Part of a small language model's weights: width 576, a variant of Muon for these matrices.
MLP neurons of a small language model. Each row is named by its layer, matrix (up: input weights) and neuron, and shows model dimensions 256-383. Each number is 128 + 24 x the weight over its row's rms, rounded and kept within 0 to 255. Numbers have three digits each.
A block is one neuron, or neurons of one layer that tend to fire together. After each block is what it responds to, as a language model described it from the Wikipedia text at the highest values.

L3.up553:100152125111125181141123113129151135108118166156160102140114102126106115102119136092117142164121113096140134160133129137135133147112123110142160113157139109098111160125121149131108126094136150082172123176134130140111099102130098151116160131150134143135095104177124101079111111048145148132161107137180131132096106120120146177175132125141129111087140116138124125129138149152128177082161
Responds to: First piece of a split proper-noun or foreign word, often after an article, apostrophe or particle in titles and tables, e.g. La P|az, d'h|onneur, Plaid C|ymru.

L2.up268:078073123102121173140132126135150129105134124141122110103132112128111138149124132115115142095154143105117146070081148160121131120108113129125151115134166124114128137140143113078140109096161124140123141104127124108106170113148102093168124157132108123132137129127176121098138116120113141083095095124127143154087093163148097138108108109113102131108122118142149127149109134176115121147139
L2.up499:135114134155139090169084139152117131142122155102140136142131114123102137123192092121128104082125069136131159117128125150132107187089112127178105148178108146138121138131166154095135136125116123128141091128133127159114131131088109156129106170094104141118137077118120128084149133159135075116129107136152077121095110127123144145127117132112115161118132152149131090102094104126102127157132
L2.up707:061082131153111088104156109140128131125116108090144102118133114126098147135109128099140144134145136135115125128139144158095113092106143158150135134116097127128135097127119158095141132122127138069127133151117144128134122158084139118114111129133178088115122171105094116099146107125101137108083132126145104187128172142128125135111104112119141169138115116152106167112122121118165091158168
L2.up871:132101111124085147161128141121106115136170139120178155129119136123152098173142120149092148097096096103105116107108127128109135138124077149127122146139099107137129147065144125093161129134150136141135147122094105163138131111117115130108099129088098156128174161106151131090093129102110136137122145160071152109095154164126109090119119093129095138105149049108134148088130116144087113096140
L2.up908:110108119163132099129149166175066105129124118138130145130125117126161113156146135142109146133129134113097115092134094174121147102150182142073185091123145167134071115175103127134150131124082122147136151154174115173145143122096160166119136152112146129119131162140141168092154119150168143121125123132126117131110154114150114163124135088146125110117159117148135106156095143137133143135110
L2.up1356:091121110126152130123137138182129091132130148125104176090098145113054123137106182115133132148109146076163110119106126141153082120125138150097124077154112134106125169146097113085117142097093145110178185106122142093118100133068155100128110130148122082095137122136156152135153132128141098114128141133169108108127109136124117163135113110129135142153098110130112166121096105108185155197128
L2.up1544:112134140125133141175132154129158141105164123133139145144116112119106137161157135129099136137151124120141140104087157094085134131096093139100101147154103127125112104156096147174135114122155085114150182101135114163144148106088151155134112148165114109146110149137143126150120101160138130139143127114105141187107118126102124185166143096102158116123139130130125143162114119141123137138066
L2.up1703:148096082148127131149124104094121141099132107137117144152114152120125133116172162128147165131151105112143152104107120115087144159111110137147123104119085095162110118160077149071126141127131120106112153124099104117122128129126121151147148131138140140090143153155084110075174112179081109124164093106132103152142135141138083130126150105129137150145111107131118129114127099130124109122108
Responds to: Common nouns right after "the" or "The" that head a phrase usually continued by "of", e.g. the back of, the term, the end of.

L3.up1356:113152171172130117128130129207133146102096124126158115089104144143161116109141112127142169076135101121126172132131139125139110111050090150049149116131146116138128129157098113133114132119110150126116126104102127120146138157149126127123134147151094122094136146138153130078083149080144123137131129151142103140126153105093141098160136158153102144115135143146132124135118145117154155119094
Responds to: The word "as" (sometimes a, when, because) starting a new phrase after a complete clause, especially "as well as" after lists, or "as a child".

L4.up151:137135075154140126160151146155162124159150109123148112154149061137111105129139126114117122136151138119109104161123169123137147149115123153076114134111133099144117106156120154120097122091107147146157136123108124132140119144140126098165121102140161144142165110107154108146117084129104125125182142134132128155117124112081106089162132110124113121125171097128111120108092146151133147092131
L4.up171:089133164163141112136078098133128087100091107149119145147147134164145165152134152165123152147141133098126135161134162117131102142090141121073090144121118125106077191158097089107103105142111113076130147112163083115115090132145125159136150110100133141119114126117165144118115182120141073148139119098158130133129138136143126097144110137131129172108100134171117144161125080109150158121144
L4.up209:128117120067108087124103132133084116124107108139124149094127093129116144119151119138114122144117124138145098120110150040128110158102142104120088123145155102141138120122158103140105147137137126138097113159135148147124140100164096120156120122151176131108131107122136124091117141114113124149127153114107109160129129114091155081136131079112104123089144115109102137133120116157113115084135
L4.up606:098131161137089138174110132142111107094162157115109147104153075113134162134115120155142106133154138077105121143135125103170151111119109111120107157114138116109096135151176139124166087159128164132133133165118118094165157146143105133143109113173115122145128149172151105102132096077120093153130160103128129146130100160098156118155119104113120127136141122140135164117114107138126126106170
L4.up917:099122118147122139116091129138110130112159114102176118142154092115118135082102133117127144142137132154107115173153114123135121141157124168138127149145106060120097129135128133116159073136122162136156148117173118141125074121169143106131079132159102115115096114158160157072116098110098129158144142110148111091095116123072170056125136089108106101125137129119132159130135194116110118124127
L4.up1164:069113122107113092102117088127113097109116118132080147137153127157092170135125139144114173151141152119134157120159189118110143125110083181128107143151151096127128109163136114102109121136123142110134128097125121089138101145161144141166161132157139119106121134122146121105107092127122116117122144089108121109139156113119146105135131091125152124099105106140118150119141140137136160103143
L4.up1237:113144161126154094108130138086090121108118132124151132107150128194127190147105137178105106155143103115125153151122136100115123098132097112088115112163131084130083115137109116127155134149122105115092117158158144160163144087180105098140132127101133120106107088134156125131122118122105088149167161116138127142103075147109111097141155111128064139095134129143143151132130125111102135104159
L4.up1662:098111118106114134150161109124145125119120134120133138136146122143120175137138128129112096131091146090128177108106162133162129154121172187090178139146109112116112094171140096117187112148144144146113133118123129119112186127141163096129140130124144109128173127099084152174113116132118105102118157116141117144161112156107135097122147093135114102133159146102134137114120129145123144126151
Responds to: The main finite verb right after its subject, often its ending piece, in plot summaries and reviews, such as stated, insists, chases.

L4.up65:145121090103139128128151147162142117109139128142102153140137119087136102080151126164128145131113126093138161069124108130119135122138130128062182099112150106090107125146119101096147085137115158160167120131111149120153139134111162121123118145130049142098088125127099124116132112143138134132117113138191119128138077155109108131126079107123148110151101096116090138105113087138092147130127
L4.up179:116176118123165119103148126136121132072134086134101100128112132114160166165116107138108149110145140160109125130140113160134097130115129152148161132123139123127110167103143122134114083137149107159115127128142123125101109129125149121134172146144140096131162136156159109147126129116121069141119159159092102150106104164167143147092145109132120186101123126130108120147145140155153130126115
L4.up296:137119118122151104139149122163086109109112144095104095060144098153090110179109112106091107084152114118163123154094117139089150091133128096124174126162123140120117147119118122165077122160114136100218141204107147095150145142090132157105130114114116124161103135110133119153128124086135134093102093171135104136107106125119125089147119161102148142108110116154113091119148132125124133145129
L4.up477:159083080134139111132192160141059102088103123100128144144090123075120128118151115110110088097096144099102132097116140144104156131146127094088137116172165111146113138116132122096156133118133123132142132143132149122162116125115159093118106137128127142137131157141161129078149082153142132139131134141124109097142125172179123118108105127097077129093125123120123142130084134103126103132092
L4.up488:152121131128137137114122099140105122158130170122115135100167080180084111133162078118125092107134117112134142149129125117106134122132124143113157142086160151100124127095106129143091123123122138131145114104113134099135153106128100108095105097127126130145119149109110120130099192090138128141110078144179117094096113133047097114104126147115120108124081114142140106095137140147120096122115
L4.up694:132165144123135149133168148135129113150110130142119135042119131139112130131136130095137112143145125177106109137106139132082129089156142113128154076155103133138159093132124126127101122133079117112147151169149143112143161177122181175115136106148162143161125171075150110122135104127101117143150124144159108136079083139117113099141150070123112151077115107118125120124143115148132129117101
L4.up744:147134100125163108153106129131088118151134141141139133169147171095180126146132129134165118123087158119104097139140128141135117175130103169132135110122109131151111127175101153103164097149117105118123149140092141191153122138172143133180138049147129057127118146119093114122158124103119124071106120171105138130135163155138123146098132103076103158111121085091135146117095129145132149139100
L4.up1159:139115078145117161124130117148152102148147117143175131170133089125108138102157175093114141164160119114153105160149130156129169142129160126130147124144131109081113113154094089131143111116069123130168095161157137112113136136153123137100074114105125117130130138128141122126104072129163117118108125120156126126119108146163107105115120166120161132151084158133145094135120124116093054113080
Responds to: Final suffix pieces completing abstract or plural nouns, often after "the" and before "of", such as consequ-ences, object-ives, imp-acts.

L3.up355:155118113144128115135110139132135106129152130114155091108098135143131138146130146131151103123133186135173136093140124149117098113090103098112153146131134145098123151116133129120139140140142145103116130128097116182161151099163119160127122112137149129130110129092097154115171142150173144136084122140124152119076161130154091103104115129070089134162070117088124126134117105127095129116134
Responds to: Abstract or relational nouns heading a noun phrase after the, his or in, usually before of or punctuation, such as demands, capacity, needs, and the Swing table cell in election results.

L2.up376:110164174112123083157116104111110103106113142094136137126129129175109120119132109152117134125135099134155106136064083146147154102112135109127135099138107097114115103148162151123149164134140172134129195143099105150153118123152128174101129146186134145107125149078173144116126115132153127137161116103153097137110173114118160120131097122125125132088145144101131159145133171092103135133167
L2.up613:123170117125080122131112165137130126114130135161118106155110134082149148119158093104079200147135088155159141141134061127132109170099152121118147106127180105124100133171103137148146148087149140122109137148125116134130117109130116144134123127156132149103117159122147097067157120111092115142099108118105133123088127113125140127160122114104122133129112131126135146134118161134107112105088
L2.up876:159117118127131149147133161150110128158143120115126124136148181086143132115125139117164069105120080121142097116144160143116075135150162166090135130139121130140174148178135109091142116159129149108102104133123125119167141100164102088107121101144078077188147162148144073096123100133112136096148117130114089139182164139141124092153128173107127122167106135156102144143137098088163166096129
L2.up895:148120120096142188137116154127132168101102141129120147074143165137106107097133081144062195084158135142139111143109183128104151131140152117124138133110140109153117128149144131112114145128176084092142134100114137084115134117118148134144145148107142175122069132142146102103100131153085103119168096098131150126116124134156138137113138129153141118126123162105082138161128143098110168122147
L2.up1058:113059157097158104103095142181185127112117146101136134147176111115172114124094137081148140105129122112177142116111122083133139075075130126098133111121120081124124149132109143145136107148125169133217151136089131123113147115126132175094134124142120135128077150073132162146158124115153162147119123144092087095117125160111140108094107162123146178134175154105095153127190146132116133132115
L2.up1203:144154143101123127119129119130151084063131162138190076167116135137124139083132128128072104137146147123153122105078150107066104174085142131166111080153098123094060123163132149128109135132130116104135109185113154155099125096159092126146123104125141143112093129108125143144127142112131179114108157127110143127129140159141157150151107098149131158170102126156096140137137179170123091101154
L2.up1316:113113128096113123089145089132114101163133082098135083137125160135126158113133149142108121134101133103093100113145111105121097095134157136136181128147168107108123107136141095137145102109143130130113108170125184093125140129063111154132145123099131112135115134144173125111108141109118158139115120142109133113113148145148114151135160107141151135120121104119071120168099112181135189143130
L2.up1506:139173134134126089137130167129117136099150146092126109105133113124116103145118134122115101150114095105116162094100115144117174157171129137105148160106112127163137144130123133111106105140140115112082133151095067174055109106144111132131181146142118106174120132137170124118149092120148161124098160156133139097150150075129070116150130122110130138122155106113101140124152111104127133102138
Responds to: Second fragments of proper names, mostly the apostrophe after O, d, j or Ta (O'Neal, Ta' Qali), also pieces like Den-iz, Em-re.

L3.up1589:130104116136115112103130121154142128135145099162123135134149125122109132157166098141113154155164117125156077112131117173096114151124150116150104109151154099138162115139149097139166113153117126128130181116125113124122137136142108100103121101133117123118100115146091088142186128131102164109169119109142161120152129098126116115096104166150151123108161107160177092119125122129182163133096
Responds to: The copula is/was right after an article's subject in Wikipedia opening sentences, plus the following a/an, as in "Temple Emanuel is a…", "…Flight 16 was a…".

L4.up89:108089113132167150121109134132109124103132146156143094136161112153145138080068151142101142134179148109118113165125141102110170076120141124165132125115097107151081106120156116138081138103166138146153144133131122145115151093155115137132144112110100134129112148119144127138148160117153187115110118116167091136133113115134117134132064109123157124135107161100137093175170107105123112092130
L4.up574:089111143139116155143155120133148108157142122116150094138120123131121099117124173162065118129166132136136172115118133135149112132110159150112146094120163136109095107169100109169135126139144100120132103108093118128129133149151134079132131135180166159134140122152091161127101169161112143149132134138173083139124115157164137143155101122173149111174171147143154085138191159136097159162102
L4.up633:093137114125191130150097136158168114178126120096158138132134155111094133109090117149088145121124079127125146142135106124126121115130125111118107135138167116086107160138153163099140146114137128099134114104096145152106142140128102148134126115135118117153129128138129116110126107106101136159093134117128153141154123114136109182148091172125135091133147134087096094098149120111089157108143
L4.up725:124121093148118100124122135158125123190110124111092125096146147105119158114085162136084091158126158119090114107166110123111082160150119116086145137154120147119134125100104119174147142141109174138125114144099105108119141115131124114150112125158111123141138129149146107126134135146132130169166060105101095153159090116125118173100113102127129150164081097152138126115146157099114157144109
L4.up873:141143126190138099166092119148164142165104110146113098123139171087109087145106102162122127156092120106141159098102111123126146117073124068105123106087120110156117120141165145109135111131154091100141144127112139127082081125128107118132125093120093148150158134131136173107154136117106114139131122111108153154193095165133119136157129134111142065111105110101122142124134160111078117129139
L4.up1083:154138134147080105114188147117143168150130101144138185117144164149130129120118113129087120139173116115105113113108169110132096105127149121124113094124122164139115146123150116149164126142157131150182193124088101149102143119150119105157090135145102146116143144124088125178097103134175070086082170120154162140116116086105154123173139136157128155114139085138089106092083115142120153107140
L4.up1345:105156141167143128140112143107120128134139111133086081112119147104145129130131117133073134120121108130163169147139162129143123164134110101103099107186139123180128066176144160118128113119141156158114113108093111124104136109113150152106124084129139135109113165189142116111098118163171158182130186119117147132131145130168107166092130158161137136139169155124137130142094127098106140113146
L4.up1636:099155109104107137150157136129161140128155169116127125138165141086109127128092119117133162134162129143132176120096106149145116155151165124098126112157158114101139083155096135106115164128122122163125120151114126130141151133103171091135151150176129149085154086131127130123134139097127139166123123125148113139121170109178118160175142173126102154128163093153136102108119102156163125108116
Responds to: Word-piece fragments inside foreign, mostly Romance or other non-English, proper names such as clubs, places, titles and surnames, e.g. Cast-ell-ón, Ci-ud-ad, Gonzale-z, Freder-ik.

L3.up622:125135088088140070149125107141089116138087104126180109109155112115132191154142104148096126152160125124092105143101153081120156119121150128105111105149139097148104118119125142104136110141092125100128134149139131144166136095156099135146142108136177143109131128141162143133083152138108118144161149111123146167111094135080145095142152131139092113110149133129113147132114120134109157090157
Responds to: Final piece of a finite main verb right after its subject, usually a present-tense suffix (-s, -es, -ed), as in sacrifices, eats, encompasses.

L4.up566:070139127154115119121126137130135144106123109133104095149124159156148120114107103104153127121154109106134123119094095152144151115130132117142091157134154141126129146110152114150155102133111150143106124159089158097147141141155159112111111102166117142098138120138164127135152086127099201090151142120128130120122107142099135138148098174141140143121108118128160092089113126115093146130130
L4.up615:141102112098113163112123118155147141139107078115136155130137158139148135178164114078097135145121149124100123095095139109164135167114128168174100144113151103122114108130119119151156147071168132075143092112082111141164143127126118114147116110108105107175192103094145132184132143140127123075073098131149119111119093131114115120120127117121091150140149131162158159123147143091135170083124
L4.up629:127154139110109124142163130112073106146131108100123106129126151121107155144114106093154166121123153152120133131166122128087127150100117120123100112112134113165109135135147132155158107113150127135148108098077136117116161075102119114136129109112133146133144129135101094194130127163133111091152141108156115094096104133091133109097121173158142113137159128153104121103123158130135157096149
L4.up923:119154147124141101129097109126104099155096165112157181168100119130101162109113143138096144101180129139142121129114085137161173111135096134103120125125104157132129176122140170138158098103151078127100165125121146074172105107114206128104062136143100129120110116141123097131159124123126152147147104158152104134133130144141133110158096142152127120127133130128148148133132139113151147102129
L4.up1063:088130116145137111155157072185121110126130109117117174113131124136094162122120112154146154158105119143090131136103114090120128127091060124154085113073141160138115101105111139157114152113166082110122118163105141118165121141126109128125142094116122139154158096159084124097153148126112135159126081128131115093121108171095124077158111149184082124125119188116131124123123100132119144154092
L4.up1093:124115153115129136101141097123152144129114122096102121097139111133111111136111137139146106146153096109166106117108126152131120157160091102089149163168101150132109155121119143121152144078151115120129167134140121138156091117098159143135112136150118109141085113093130124113118113170157161127158144132128134147115147131087158126124161150097130129154090163143101143103119135150154094136123
L4.up1496:121144102117138125118173100135123111105100165129146127138122153144082100159093149121160158131147148110142148082159101099124118124164091108114133116103154156125107173125121084188158097075143068148116118143141077118138130108108158120117113148137104153149127106136130099142173144083100159071130160095151136144139156096122134139142053118144154117105156097141127131094097160152150115145093
L4.up1710:111138113145119152148139105125142143149128117141127128094136128133089112182134110090128134156063101134142097122118135134096092129159156164136136111113136149083079126153108142134189124105134092157134112135154118133133126103097130085132147171112088127115129109153114093151114172117122164094132129153086101144142124060132109118156120121108113130093150134198107130088123117084201156110111
Responds to: The article a right after is or was (or a comma) in a Wikipedia opening definition, as in "is a song", "was a professional tennis tournament", "is a 1978 Malayalam film".

L2.up141:122143179135108124122156141150119139151106108089125128096108117170141097162086143127139159128128116174107149130156118118125116102149125127102137141146119137124138094133117079097112140155159098152108103095174128085161094107143117131104132092162101193152104150109137126130148102147134146118155139139119126097114168161162131149171129167156111098144159143131142139155126114137158161100149
L2.up520:172144118120099139133123134154093140117140130094111074094138135113092124141178102113114122091134131153107132153161135149149094118095120136166147146164146155117124159136121148114125153142116054104136124086139133106095085127111163152110165116167115098098140174112119193142139129166173125152080093142133117104111132125162111144105121130124106130096151140095088134150129041154103128115147
L2.up741:125107122166112163154164100112112136175147117115101121106106104114131151132103087129115166135144092061080131122110125161149103148169116133121124144149089121160102101137146164109139085125140126179099108160132149122130143132139081128107110119155126117143130190144169117136131103138154136119139123102118134108128194156157150112122118117144107121146137099113154111140085080130144129143171
L2.up834:167133116105140155085115144090111143141146097110062116142102131124119116160115155147141161085154107109121107108140120165136203134125119136128103124101116120148122168123170130124120127129133125127127145127087124133179157117124139129111096127172134107122114155159138103121135088119151118102134112159145094117105137189136070134155138213139127104119097126087109153117179120170095136098153
L2.up914:134157151124152123129120155151122142126150111129134117131147169103146159168100120156165129156094120135091142138125141150101132162142163129121055131133125116138112153125136106104070156079171124153142150134155129138138122126128113102099157097079136117146154142122180123151135110158127129105135110129092116162127110164135107123104127143153146112133141136142117139109118139145084125102115
L2.up938:115128148143130139143144142126125154107097067128082152090115092127104131143133108133143106141118125134128101096097132181159134119134079163114154145118141129145132135142095122135104116123102123124066126140116123130159109102173117115066058111143153115144095105156131123116119095110118163147152090167119134145127093143113114126134109109179158134136144102154141137161095091125112137144158
L2.up1149:124128102123095098105113160132087129119074142119105100145121142144138069110118094109146157138127127120090131113086098136156101138132122115097126158134126123136189142147120142099160166137107115132122182094123114128149174177141140150087134099116089189132104127088158146113134151119112125129155124154113110146166096101106099130152126144140156145131155099157104151155103114125140149121169
L2.up1276:158115157131134143053104120104121124128121120123093095132135116176165130135134113169201118129104125141120153134105102134133104162132120110121145180149113109134201109119141083142086126117159163119125143130065137144107125101143137131081110147131085150082104141110095147123147118102110122131116156168125089128145149114154122097075095092123146121097140118116151104138159147143136121125104
Responds to: Article a/an/the right after is or was in a Wikipedia lead sentence, as in "(born 1976) is an English", "was a professional"; also section-heading equals signs.

L2.up274:106090124099109106140110119139134112101095163136125154144086061129081121099091188123128121110145156139147099137122113179125105141162096079130114109125146111074139116133097095144128193134101145118138115179122085181126102151138145170090136094064107133153092134110120133159126139129130136150138130137124076118125121118141161095130170103091139130151116117148148166119195110127122116117192
L2.up681:139156127113089048143104083113102127137123094147135162101111115118145165211112137153132140094150129140151121099100180122129122098112141151114130128116116112138116089126139108090135107117132080145122132143140098105133155154144129116112114114085144170098153157103152126093101114091177101153106081130109139097158134140130184106120115122155128077101096132111136103112120171109147124120120
L2.up819:086131149091083121126095098145107174132104127130127098120139156128088142157119155151099124096112153136149123138105165086153146090159131101106118109131137077102166111096101126123116144152108111091131126145122070127131136119130081112156157107148143114106157126113137132136109123069148112143142165091130142114113109170093145114161144129107130104118141073142119151128105130135088126102125
L2.up855:135089095070137108185125109112074131089110158100108140142155104144151120135106135120146144106108138164137143154159159159135133147147141133116123115143123081146160144153124075176099130136084116103116127179149149091125107085105133168121184110151190125129117144121148150120113095104136093135158130142106161137120130139146134123179120140103149144130129086134118140121113152120106144122116
L2.up1062:095110124154111146108128131108132140095077119091124100090125106103112143149132130167148076151170169124150120125124172129135159106172125125165145131156106117136146112101111146117127130126175123107135130144097160109133123100120105134108147121158189126149141124130107114137092140101161117107141128113101103098117078088122166132155172132126099119126088117102116137123067170122130173140142
L2.up1114:134118166134119126101137126132098196109124154107118110079123134093127132155161117122118129155098157117130112156106120143096126141147110100164157167099097133154168135094150131115158156128114141119131118139067102137130152145132156120115183135121127115135080106122119171139118113111144129138104112140126078142110103105133130131100126139115158124163158103129113089121159127136130083146175
L2.up1251:130115101113104070157121122142084125161131108106117145186146154136090127140154117107077085108126104148167102137117141158109122156157134114086126078122119129123162152108131117113140121137153182133120131160123115101169161103106092113149148106154114130129143107096153133155129113163124125110130150134111096127119096176138116100134136134155145150174167106105126149140115116188126131080113
L2.up1651:085133110142114154102150135108158131122116119139085110167130123142130098099125121100127131107149105142105171130139143120153158134094172174115119134146117131130158116123102136170131125111084103133110102090149151145101148128128127095142161113111128086106144167087105156129091107125111107169137142088144136114112157098109170123098131072097136125096124135167096148129145110146121162110166
Responds to: The finite main verb, usually past tense, right after a sentence's subject (name, pronoun, team) in biographical or historical narrative, e.g. returned, moved, signed.

L4.up30:170121091163153127138135116141144099168142116111149123143142112132126129135168096100108163140097147139137095112117160136141100105145105103146141146170102145126131142152152110159096120143106132111096119140143162124149166159113138105119134133159118127145138122096129120141101116137164089119128072163171121154121124158175098104103152146123108073129145134145137088130128109110101110147136
L4.up111:143104179140126108136182144115135103111101161147115152143119149095125150144075135100147140146161153158092148106115148126143126125129095174098090117150139196118126106125119094110135166155123116136141135155152150154128141159154149142063132125134141092150183107158109128146122110155146133121102133183098146093142145133183115139129124127124162118150158116150118126095129187132106151103075
L4.up430:117159115181148087085112131171146140097095107127158102143126146148124116135099108130131150161117118164133109123149125138159145123138098132095117113145112148114120126119107122152160134144102126102105152110081136148103126138074132147136106128137161110102088158114120100127112141113155143140071128118101085149136109128097116093118134107120122156136138161110158138117147111104148162123111
L4.up845:126136141149174115129162204149139145133080109161143117131113187159113098122130093093154113097084100159127165145120150139135182167083118126111110129149149127137162107108107106150103122112159090123095125095108146098166078122118141156120091147102094140141137167133137113096092135107170092145156176140134116089123103167121156066101131110137153162091133115122111130121162105087142155140144
L4.up1133:150114104118143135081084121122107128135123166117113140161097163128131125127136118116151106134146142106148136141144103144124121093137153140102135117156102127115142123112102144109125118106115093124142133140132107174111148142085141147104143139102151134163115149178070094106133109157118127095163119082154132103099129159105074139160139095129149082097103105165101140082144096109114169120135
L4.up1239:157177104120070165122106097117128124081141137135121139129128079130128139110105123089164095159170118140139113142129109103121087135128179141128173154128132189115117129129129117148152118154113150070146114123139109127119122107132127160123129158126141134148138121116072091131107119143137159194081119177119146077132168138128157139123093106120173151150123107155180087121123134156158166162155
L4.up1429:121165136135125135127128146133105132163102118132100142112157140106154148131117130144142136132132078136145147160135163140134145048141135147116054154099173145156109146147143106108101147121139178187136153194126093152130121127130141101096142129134134086148128146162137113144157096120172147088057141154105150167137120094119141121156154112077123109116158106193098133132153124109088163131127
L4.up1659:168127115166117142151184112139110188105126079114117127116156145149122146123139113099129191124141146180174154099105148107174106103139110138135133139062146142171127107145086136098099140127160148143108138132157163097135134159089121157098126128089151107116117082147119125101115111144153093170162126099095140122161142117133123162083118146117136149079124110123153136092149156109122156087156
Responds to: The word "as" (portrayed as, sold as, appeared as) and "as" inside words (invasions, feasible, asleep), plus other mid-word fragments (dynamite, incentives) and nouns like support, advice.

L2.up231:094178106163111153133121120154103058126104088126170146138115152179129089144116141164144154152112122143115105134120135131109130086146104088115150088128157113118102068110147150148113104099130127140102108118181183149124142125149097097130095143138074161116175131135177152165147088186137117150196139120151139095100133130125104102182129136108081115080093115146109137136107128131140128146103
L2.up517:160094101128138143123128076156122148165083125091098092100128117166144122069098123153154167104143114182117146171119081128138120134091120146131098149167115161120127096129143119149142132108122168123169122159117121095107154140096130125122101119094110141193106171106114093109117135144105129142112119115157143139121123138158118110190110101113125165116121133129092143088151121107122130105117
L2.up580:109134130160082120154140145097081136148111123112156152107166121125125124124159173163112122191166159111120106079137144120129134151181117083135119158135140114138109123162110156110092101148123115143133141132147123156194123155130094119151137160134146155143154151121109098112127098122090104158181102094104129178135099140132115151137132154129118115114122124147091139136143201103180132142144
L2.up815:117122092140099153125167178113121106123115088141121158122146144138161124121117128139111200110125141127114119151158095121149128139166133157122155140103091111137081135086115101104168083138126124100108179131103113105134188132123110119145119120139072089123152156144105132153097119133129125069132101155150131128126109143187087142152160127127102115127115139160098135139138117142122114133140
L2.up1112:096176128155112112085147130173107124148092111146132127147115127135150121069142166150096140164134126133147122137145164124154154150164147114110123082128120094187128147137103149106134095164118095075103155109136117099128142069136145145179130169108168139156134128143132123119149146137152131114158162102098128119139126138117100136134165186152132085150147144117131074158166139158145150097138
L2.up1415:147120094131122141110125161106101119135116117114090135158158096110134102071173169154106110141158143139146162116162128142105106150089116184156096114122137149132086151125148138147165152114097136101091113149130154168127132129096121078142169112166124101148107176136112165122102133197129117128158138165167131102113106148152122128140152129087147114122135198147120143153102118114144141179114
L2.up1656:161153087131129106096155093150072126115148113114120163162172146146170104095170140136116153122131128152083120100144095131152113165150143119139114109122112137092119179125118140175150114129154143096104137099137091152130143100134185108122132156165119106148096091144096150169112129151154126118165124141084093116125158147094131113148106113079125113084110150167107169132088093111144094172126
L2.up1683:168092109133135144172109135146117113143098120138103128170109118161128161095146149137141157154109086108141129151083127059119138103124113157093117128124143122174148146146107198126099067116196119147149146117136136117135105121102073117124129115109126111143124153129111142111139108114123097080130160165144113114116108139131093108133079081089138104113138140133101116168109121132080128114127
Responds to: Second or middle subword pieces that continue a word split after a short stem, such as manif-est-o, disp-ens-ation, susp-ic-ion, explan-ation.